{
  "n_layer": 25,
  "d_model": 192,
  "n_head": 2,
  "n_kv_head": 2,
  "head_dim": 96,
  "d_mlp": 768,
  "vocab_size": 2048,
  "activation": "squared_relu",
  "norm": "rmsnorm",
  "norm_place": "pre",
  "norm_eps": 1e-06,
  "positions": "rope",
  "rope_base": 10000.0,
  "rope_fraction": 1.0,
  "qk_norm": true,
  "attn_scale": 0.116,
  "bias": "none",
  "tie_embeddings": false,
  "parallel_block": false,
  "extras": ["capped logits"],
  "init": "normal",
  "init_std_qkv": 0.0301,
  "init_std_o": 0.0301,
  "init_std_up": 0.0301,
  "init_std_down": 0.0,
  "optimizer": "adamw",
  "lr": 0.00275,
  "beta1": 0.9,
  "beta2": 0.98,
  "weight_decay": 0.092,
  "lr_head": 0.00605,
  "warmup_steps": 215,
  "schedule": "wsd",
  "decay_fraction": 0.496,
  "decay_shape": "sqrt",
  "final_lr_fraction": 0.05,
  "batch_tokens": 32768,
  "seq_len": 1024,
  "doc_mask": true,
  "train_tokens": 258200000,
  "steps": 7880,
  "dataset": "wikipedia_en"
}
MLP neurons of a small language model. Each row is named by its layer, matrix (down: output weights) and neuron, and shows model dimensions 32-159. Each number is 500 + 50 x the weight over its row's rms, rounded and kept within 0 to 999. Numbers have three digits each.
A block is one neuron, or neurons of one layer that tend to fire together. After each block is what it responds to, as a language model described it from the Wikipedia text at the highest values.

L17.down63:487487451564463469511535460478544687528497522494537497549480594548496520548451489449489463461498471518608525537587506528449496521558425432529506537523473504521560513535438524550502506487583469492521519553582472450585510559449438530478567511516475563362481564547485475554495446476498500533525520433640446547577579510474574575539493481509533493517492515506473526532479553352473535482513
L17.down185:458493508555574519501539588535485476543463440470382491534494517481479461440499504526453509503522496461525506433554575475532533553468542471573524433549502500547466499377455508711488587421521470595561575575509457437482483489485531516551483489576479468437507544481432466509514521531452443514497538572465495550440578501445664541556449508463487488518477470499459494522435526463466401425439
L17.down483:519526527576537585518528526488479474497453499393515549468410480539516532509488528394542415617546441538464575453573427460570625460500501552390476515526501481486498547485484477473460525465602500436555338467492506545469551478519513479516514545457577510486466474602539510536408541436466557526499559493497481522509592549595351451466464496543507578511471507455487487450494548543499506458558
L17.down523:492533450537420498488559428552444527503507564540505447504524428536554402511449460458530512417534494492532509562441464510449578495519488455471525519541510519551484519454560548459468407489555456492569526471484480445618560505485500499553471521519518455478527488559437517525526524444534527580543565511478544314491468530465237475409458458530507516428503541528433468536544545451462622479493
Responds to: Mainly auxiliaries like has, had, have right after a subject, as in "it had purchased" or "the league had been"; also "and" before final list items.

L13.down38:468530560485575480591532533498508516428476429501549493466521535581413521511568457563475447485485471501490481560359547484480558575556530453486506525481458497489505507507553534452383404553435534509484443549508481476525500539529433432549502511453523470506589512564502496560427522467512417484490558451517606448481543457547451542468524495481572438435492539447519500401472499560472486483541
L13.down231:475582452455474488450398467558530510429552474467560499404512500491494513556500493466586501477529477544540459419458544560525533482549576461469516513571531490544514509563478544404507515513553613452517414609493539578493600443439465450461412510511472537480535430534428454478452486498459484528591538538486513556503459536558612504467435566529563524477545564543552556470463520520525495496572
L13.down331:431588501513583536474424444560475528445573516494528541511545631461527448420528522474529433630554457519510468509551448582421493494508484587540504486541475490487415515450519469464542523473564600416505529583547492460508625522482525468461476405454513481529495566461561541476508468437483594532517523470528548557437532514497500478534518375484520444411549379516570475465471478468499501500573
L13.down424:421494512525454493513508473585464518483433441415469530532330504430490527527440413496445394433430661440522496536594514564480533527520505435449412556547483541497500437514473471430536435514541489453479448573487441438545547481435464513518521487479521504426544436480381481541407536523465559378540565490425559455485560496514567523462495543496493534454527456555526548538532506447432509583539
L13.down457:543471544476482496416523504428519466501533455510522507553468367532445507515555477510464491511432494470524463615488453451429588467513488538486486468563508526505491503507544492567550414415451543596441430489451473515471558447382572505514560437510471519486467452504487389471401471416464502518501544610488448501413562506482520530504523529479455487480621520461614511434529520573550510585555
L13.down563:509487450507523443490526472463378441574413469550445601501536531421464515425513524474449459541525469565608486562486497465440540425465509516544537521562533437544485494497608562501478479419522579483534508577440543538477476515394530532469512539511424435518574569387463476450388580533496357514521546489469450418495556486566437518505494512427480547565414532461544452453486598480436553545482
L13.down737:509497398465526382446531560495528451439434529401509420498495530583537580444575486605508536481553458523460499508409509506449484401498505493405491464460508457444478565507475422523478405448556519503549519482436569476440496621443500500582526454581455556479495510457536573534463542490489567439531495542551509386535556479496505549517461474464500440563571514545608431503535472544479474427478
L13.down745:479500538539507416424500503589459564485540563563488470542635581479512471492501439541450479514535555503544600436467499477516511477426437411558597504440469451499422509590550477469402503470488514599399533543532518495408520418475484542402515464639477536549486507546466545468598553441540476464451511453496549469531532511572461484544545462508486500478449575498511620523484461504576566508595
Responds to: Fires on the first word or word piece of a new section or table header after a blank line, such as History, General, See also, and the first | in a header row.

L21.down163:537444456546469577470500449486447467545492490361501494505404515531377544432456527468553532505560490558550527467542467470417485481608499510529510551566424457494519530398448473471527454498481478519545575519493562560392587470523482463514526470459540444512480455502487552411574551470530533508462525545422462508437550483551613444468435467536506539441563522493462433489525532515609496474605
L21.down415:466363582561500500472540548525484551532573410492457565486511487560502470403374614480442492409483565493478529483461468533524477537444492516530551588472502480443514574497626515515568603436517512521521483501572492469514510517498502520513498457467561543425566595448503433519460517469482494475497527454336443519502484440488532486507456454567493516450460466531418462613590514432564522529528
Responds to: Field-label words and cells in Wikipedia tables, infoboxes and lists, often word ends such as Tit-le, National-ity, Country:, Edited by, right before a pipe, colon or heading marker.

L21.down86:437536496538481476509504432557498533531518493440522561549394477585520498456547499466509474596551491528485448529391518575576478455546464513494487464400465526426464535475463573488467474478483515471456556512514513448530523565420504483546491472546498455588506464446575466425423510465562346568604493508524484437447442477507344462504485476415564459501489519533431419421508502565451479475463
L21.down745:426590524543537408480502507548531487555475466507550545484403455480536515406435592439486431400481529559403488518461468486542474569475633391506462527561505461572556496377631507566457400552520517449536470522449485571502458497459491457459496493529595531479447477466542539477487510522518454538504564528466488478441449460610379522481436528524546522550587499554506508413426466501522434493458
Responds to: Fires on coordinators joining two items or clauses, mainly and, or, &, also slash and dash, as in Adam and Eve, Aliens & Rainbows.

L13.down81:435470453484503508536592499469591501565536511526413511465593465545550596502556496526475456490563534499571498466357458480483543448581457440486509439531534576546480509547486578581560478425519507604534476496479453359477541511427549487473442573467448515589483482485596502436517490506489523452551560545460455403488453475486421587530407515469524499497527463441582545511414546573482462505486
L13.down169:516447499532484511457469595443505502550477492505474458525484457528515513463545431495410508501483391417511571469410609528506466448618491448505515582498522456469549437545398568432576478524535535551517479432464457472546522472534476512541498472591444505527544522464415525512475603413480562574427517385520624507530507509488508495527524587547389549509533485495536523498566583530541499498538
L13.down403:517594511461583529607435435528427446445481447474486518545590505489535475513469561593525617521459463459478521509635498439600553525547476514514476474585532509541482436485478503501454495435514459491536560564571503568528558516476567428487491456509664484510525471502470592526495512544491486515425517579527436484578498445453442500522571530528494456544581399496546542538469450497472442552541
L13.down496:448514385433454507492543439648426392456528525503405626451591487580517436479467500524518549562472519459465552564491474514452456470655552522483442518521468513447499486521541454533471472403533468557471435500460443510523613576444502495485506557400559487480462489566513502466463481557484550510488587503462540505546493534549641569512470519518546528544453446445533513513516497517495489531531
L13.down522:444543561554521373481605507524463527528532499476553562480499536453505501521534421442489445472506638592473535517577460538550578502511467475502506417532561463461495448446485546467507567483460454532533413543542495558419491464448510481506505511446482519470515581523525501514451506457529564614500579378439467510517535504556409543549533554516493610552605568499552549489483538458503486348513
L13.down643:553528461445453477432515534484516485554479438494462494501558575424572471586470497523491467490525520457507392464514492528489466504434492421562492510520448457534492504375571453454513488465415495576475585478447564496512527467496452457463501479461511465506520514561528412420631514459521500470508474648555454370436500494531343340438554460455440513533579465461484495506418567475561440441540
L13.down721:533479549446457500506488489557596489521488472565505642536485516479475512471609617455491525509523460467445434576471424520492556575450560485564560439487458557581503499507554506386541465435486450542522492535380436460536466592392493524569543444543511513492553521480473447470535611501498508561549442511420530491554462520501488474574489423471428434594502441502508447514515485544492583431482
L13.down746:448398482577583565522470503517533505564485611549474457492405541530472491532494611400462502592600510509467503547450460454502472543505491506531532468457626501518501537512557474511523433436491532440443484436471522507494453565461435516515483525698492491492474511500494462510501471456504421411535345550525411491500433563576498461466553503474490487464508577545523491430462483558474513517549
Responds to: Dashes or "to" between a start and end date, mostly birth–death dates in biographies (1931 – 2012, from 1957 to 1969), plus weaker clause-linking and/but/or and -ed suffixes.

L21.down297:527521468461422442565424554511448557426483529523518453461499389518499505520485521461515656466502513501476497493555526472436501496487438485552463568428530530458448461456492423524457457512588553559503541577450567538552573544525481529454461495508525557519508539428519460522433539487486526540477653494453492501543494529468318534465520474488534534521464500401520523525498494469537526428448
L21.down333:551403493463541516500511442493485531456480570508515547505505428510519481481512523497503518423494530417438450648569509532402522518620480486565460605538539499468471448464521543427532478477483450569514448507415382504527491492463485518499453531585479402471464473402425521532440487540478519500428527458408545554421501536495339491529540455505438478453410510530414503493501463432507571438538
Responds to: Final piece of past-tense or passive verbs in biographical and descriptive prose, usually before by, as, in, on: describe-d, di-ed, released.

L17.down164:569474330509455501461491556497524489416478476564515527546466471507509473454519542515495526552389552424352495523458510478427484488502526409499483548555487561512545490482563524445446437559526454395524493561442553538529451600488443450516446488503407502541453472376452499536517368551519493583531490474565443445467533468491561440518507490562539496476464493445475471498489522497479480535474
L17.down405:484539519664592440489421492487501501503492521590472453533512494468375494485471520474530516517480535437523551500563457584400507430461468473453512577521589507484479481481471484526473435488512466445494635488533504568577510466429525483483496491533520575485519507539449516403507546518459507437555424435469399494515516480465570530520499387552480510526554534556497413541549486450500490432466
L17.down518:510497629536498500489506522557473493553440466513531482522426537440528512420451524515533602527464527474559438519520451442527404451458455597471463535553502456547458545516429473473504508525599516500573476452559549439494514544512537542480494544450527440508576460483451495582536538578439551423409488458509588596559505525465541433559575537493501460560461541534544450444472502544520428486464
L17.down723:528542445501607533577426521570408465492550519513458471483464533478469451474529553467441543455472513470504490543527526542455486470551500435525487608517454563488480445587488510512442503397501507498414373468482517485477502444450603485469497592502543528493570524509507506475472453485593468568569506480463398493541480521470459464551447498435439515473525360428440426539480532548462504475503
Responds to: Words that open or close Wikipedia section headings and bullet or table starts, like "List" after "- " under See also, "History", "==", "Track listing"; weaker on scattered table cells and mid-word pieces.

L13.down93:525490523559528480477494604459535489551557500627467503484451487503519607426551495417451425532510537523517535553452470450599520465505566551554482517465439583453536471445404526533559424666530449543524437495553460505480499569490547491483444518414477493495425460530418553487526491508478451511455553487466577463468555422472459418438508436552557444558595549498587574520541554422482582460508
L13.down107:492543460497410487511550596620531444549545528500426629512454498533530572550551591402459483527523430488528610568512505511510494424359475515408464493439466480496568562490528482472556408459498529514483391511535469483455554543445488475493452486538556459487490558564567493557428557492555466580435474581448521562515464464474406518505481457368521480512558485484560513526514480577498484490532
L13.down111:505551489366457506458486520545454463478533515547475545483570478473594487465488500503490486510565546518545528443570456461443493547505557439549493379415564522620507560486507565588465445401502450392539513498486552532448522489467536592509489497576432512618487454507485471595568433502521498586448554483475478466522474406453503495485463456476521473361560476602529458415559457586535466581466
L13.down474:436479436584517502508405451431485517496414523514438493417518480561508495521454510418499620479503478465471576436479625521462492482464441368553561440430513470505533522490547552515518440490476446459568482516577450488542492501466441569519504500493510498462507522497446480597528463560482409492483434444529557529396510549426496544481585442562496444542478561458532474459569480303511479516525
L13.down480:494539482522555571581464469480536495580397535513483492572550419522455519501547497435414560526544498555392567534495481478541513488446483505551531438426514519454619470413541621537509567451519572548498457431460466457569562463563580483523435437472547475469539418505556512573533521485499533418473561504563527545480529424352472581507573531537464413486468374513517465417498481483434403524473
L13.down534:543444486420413579579502491473526413534464557481540507568515546415458587448482504507399545519503513466561530544393485523536536508491448499529578476451525446514474618493574549561393572464513602436444513502527449530558515473495449565458434503485476505448446456505603531525476552448431559420437519537512395532500536509380506496494502521436521500560430491483552475466537520468492488533491
L13.down674:487528452511494479497534527471418504416427519523469515496532463575437558590622560506578533541439447523572497558428527566458475542517549528503437523516525538471502548423516506546541453486585392565533424546428414514403559487338531508478389457485540448517457504505499537542552542485512606531433479501475463613555531492517387464499433491554459518448517504449581417526543518438443481518428
L13.down716:556476485478529515460514467455486557556502550573485520519415411522524523483472507525427408548516483611486475421491597405459565534535456444560591450549451567496515535452487583495462465521473551554553406461547520415463504507480448496504540484562523455544512428506419468522538525452525514470528489504575469474466438428420522496618555492446572428633469379409496473458560490465588452623408
Responds to: Word-final -ed/-d/-ated/-ized endings of past participles in passive or reduced clauses, such as described as, incorporated in, ranked among.

L17.down42:430500481617574478464586441520410553484503519473534532650461519508463513447504559532427577534499417545448488531553579590602539577481481520465519558493561489506433508454477530514400487464502535433470521563449474401400576491535505520470445538487549554476523498488505458525578465469499515534447517488560501411525526525538422514433553580444484529461534540669501400543573519462503521426504
L17.down328:504540532584562520551519416607505409482539489502479511508498481396482535534560550472522523510408497342471542510528464486468524530451434508389517624586436571509522456497519478460487477407445546436415444575494482476446568494531522638487486520516464516480549530466506530543470548554557540481560538471380547429464513540595435455472515465477558480440500518438646515546442490443472556525532
L17.down353:444554524598538456624589567513494384555445468480491466546486456538545593489526538488409583597471510509496531477510451488473526527529607441496446567493485589441509402456534529585425558419517521491502457605438478516547532545474514511544477431507540487460587488530489560589521483524517457407489502475537516495436521479484465474485475484511469501552526463505660537493510620446464511451480
L17.down358:527517505480496518459562586470500567566382517485455467570477514555384573569513520507515557588552506526516591533469406536482448399461473454497528461370456515516502484465412542573515487460598502540483487544499400466501500501453412516565538575591519530516610434539462498509560571493458493595500463569516585434503540502541505499539462475490486453509540500507602509444542522488569515508514
Responds to: Suffix tokens (-ed, -s, -ated) completing the main verb after its subject in prose, e.g. regard-ed, serve-s, served as, assign-ed.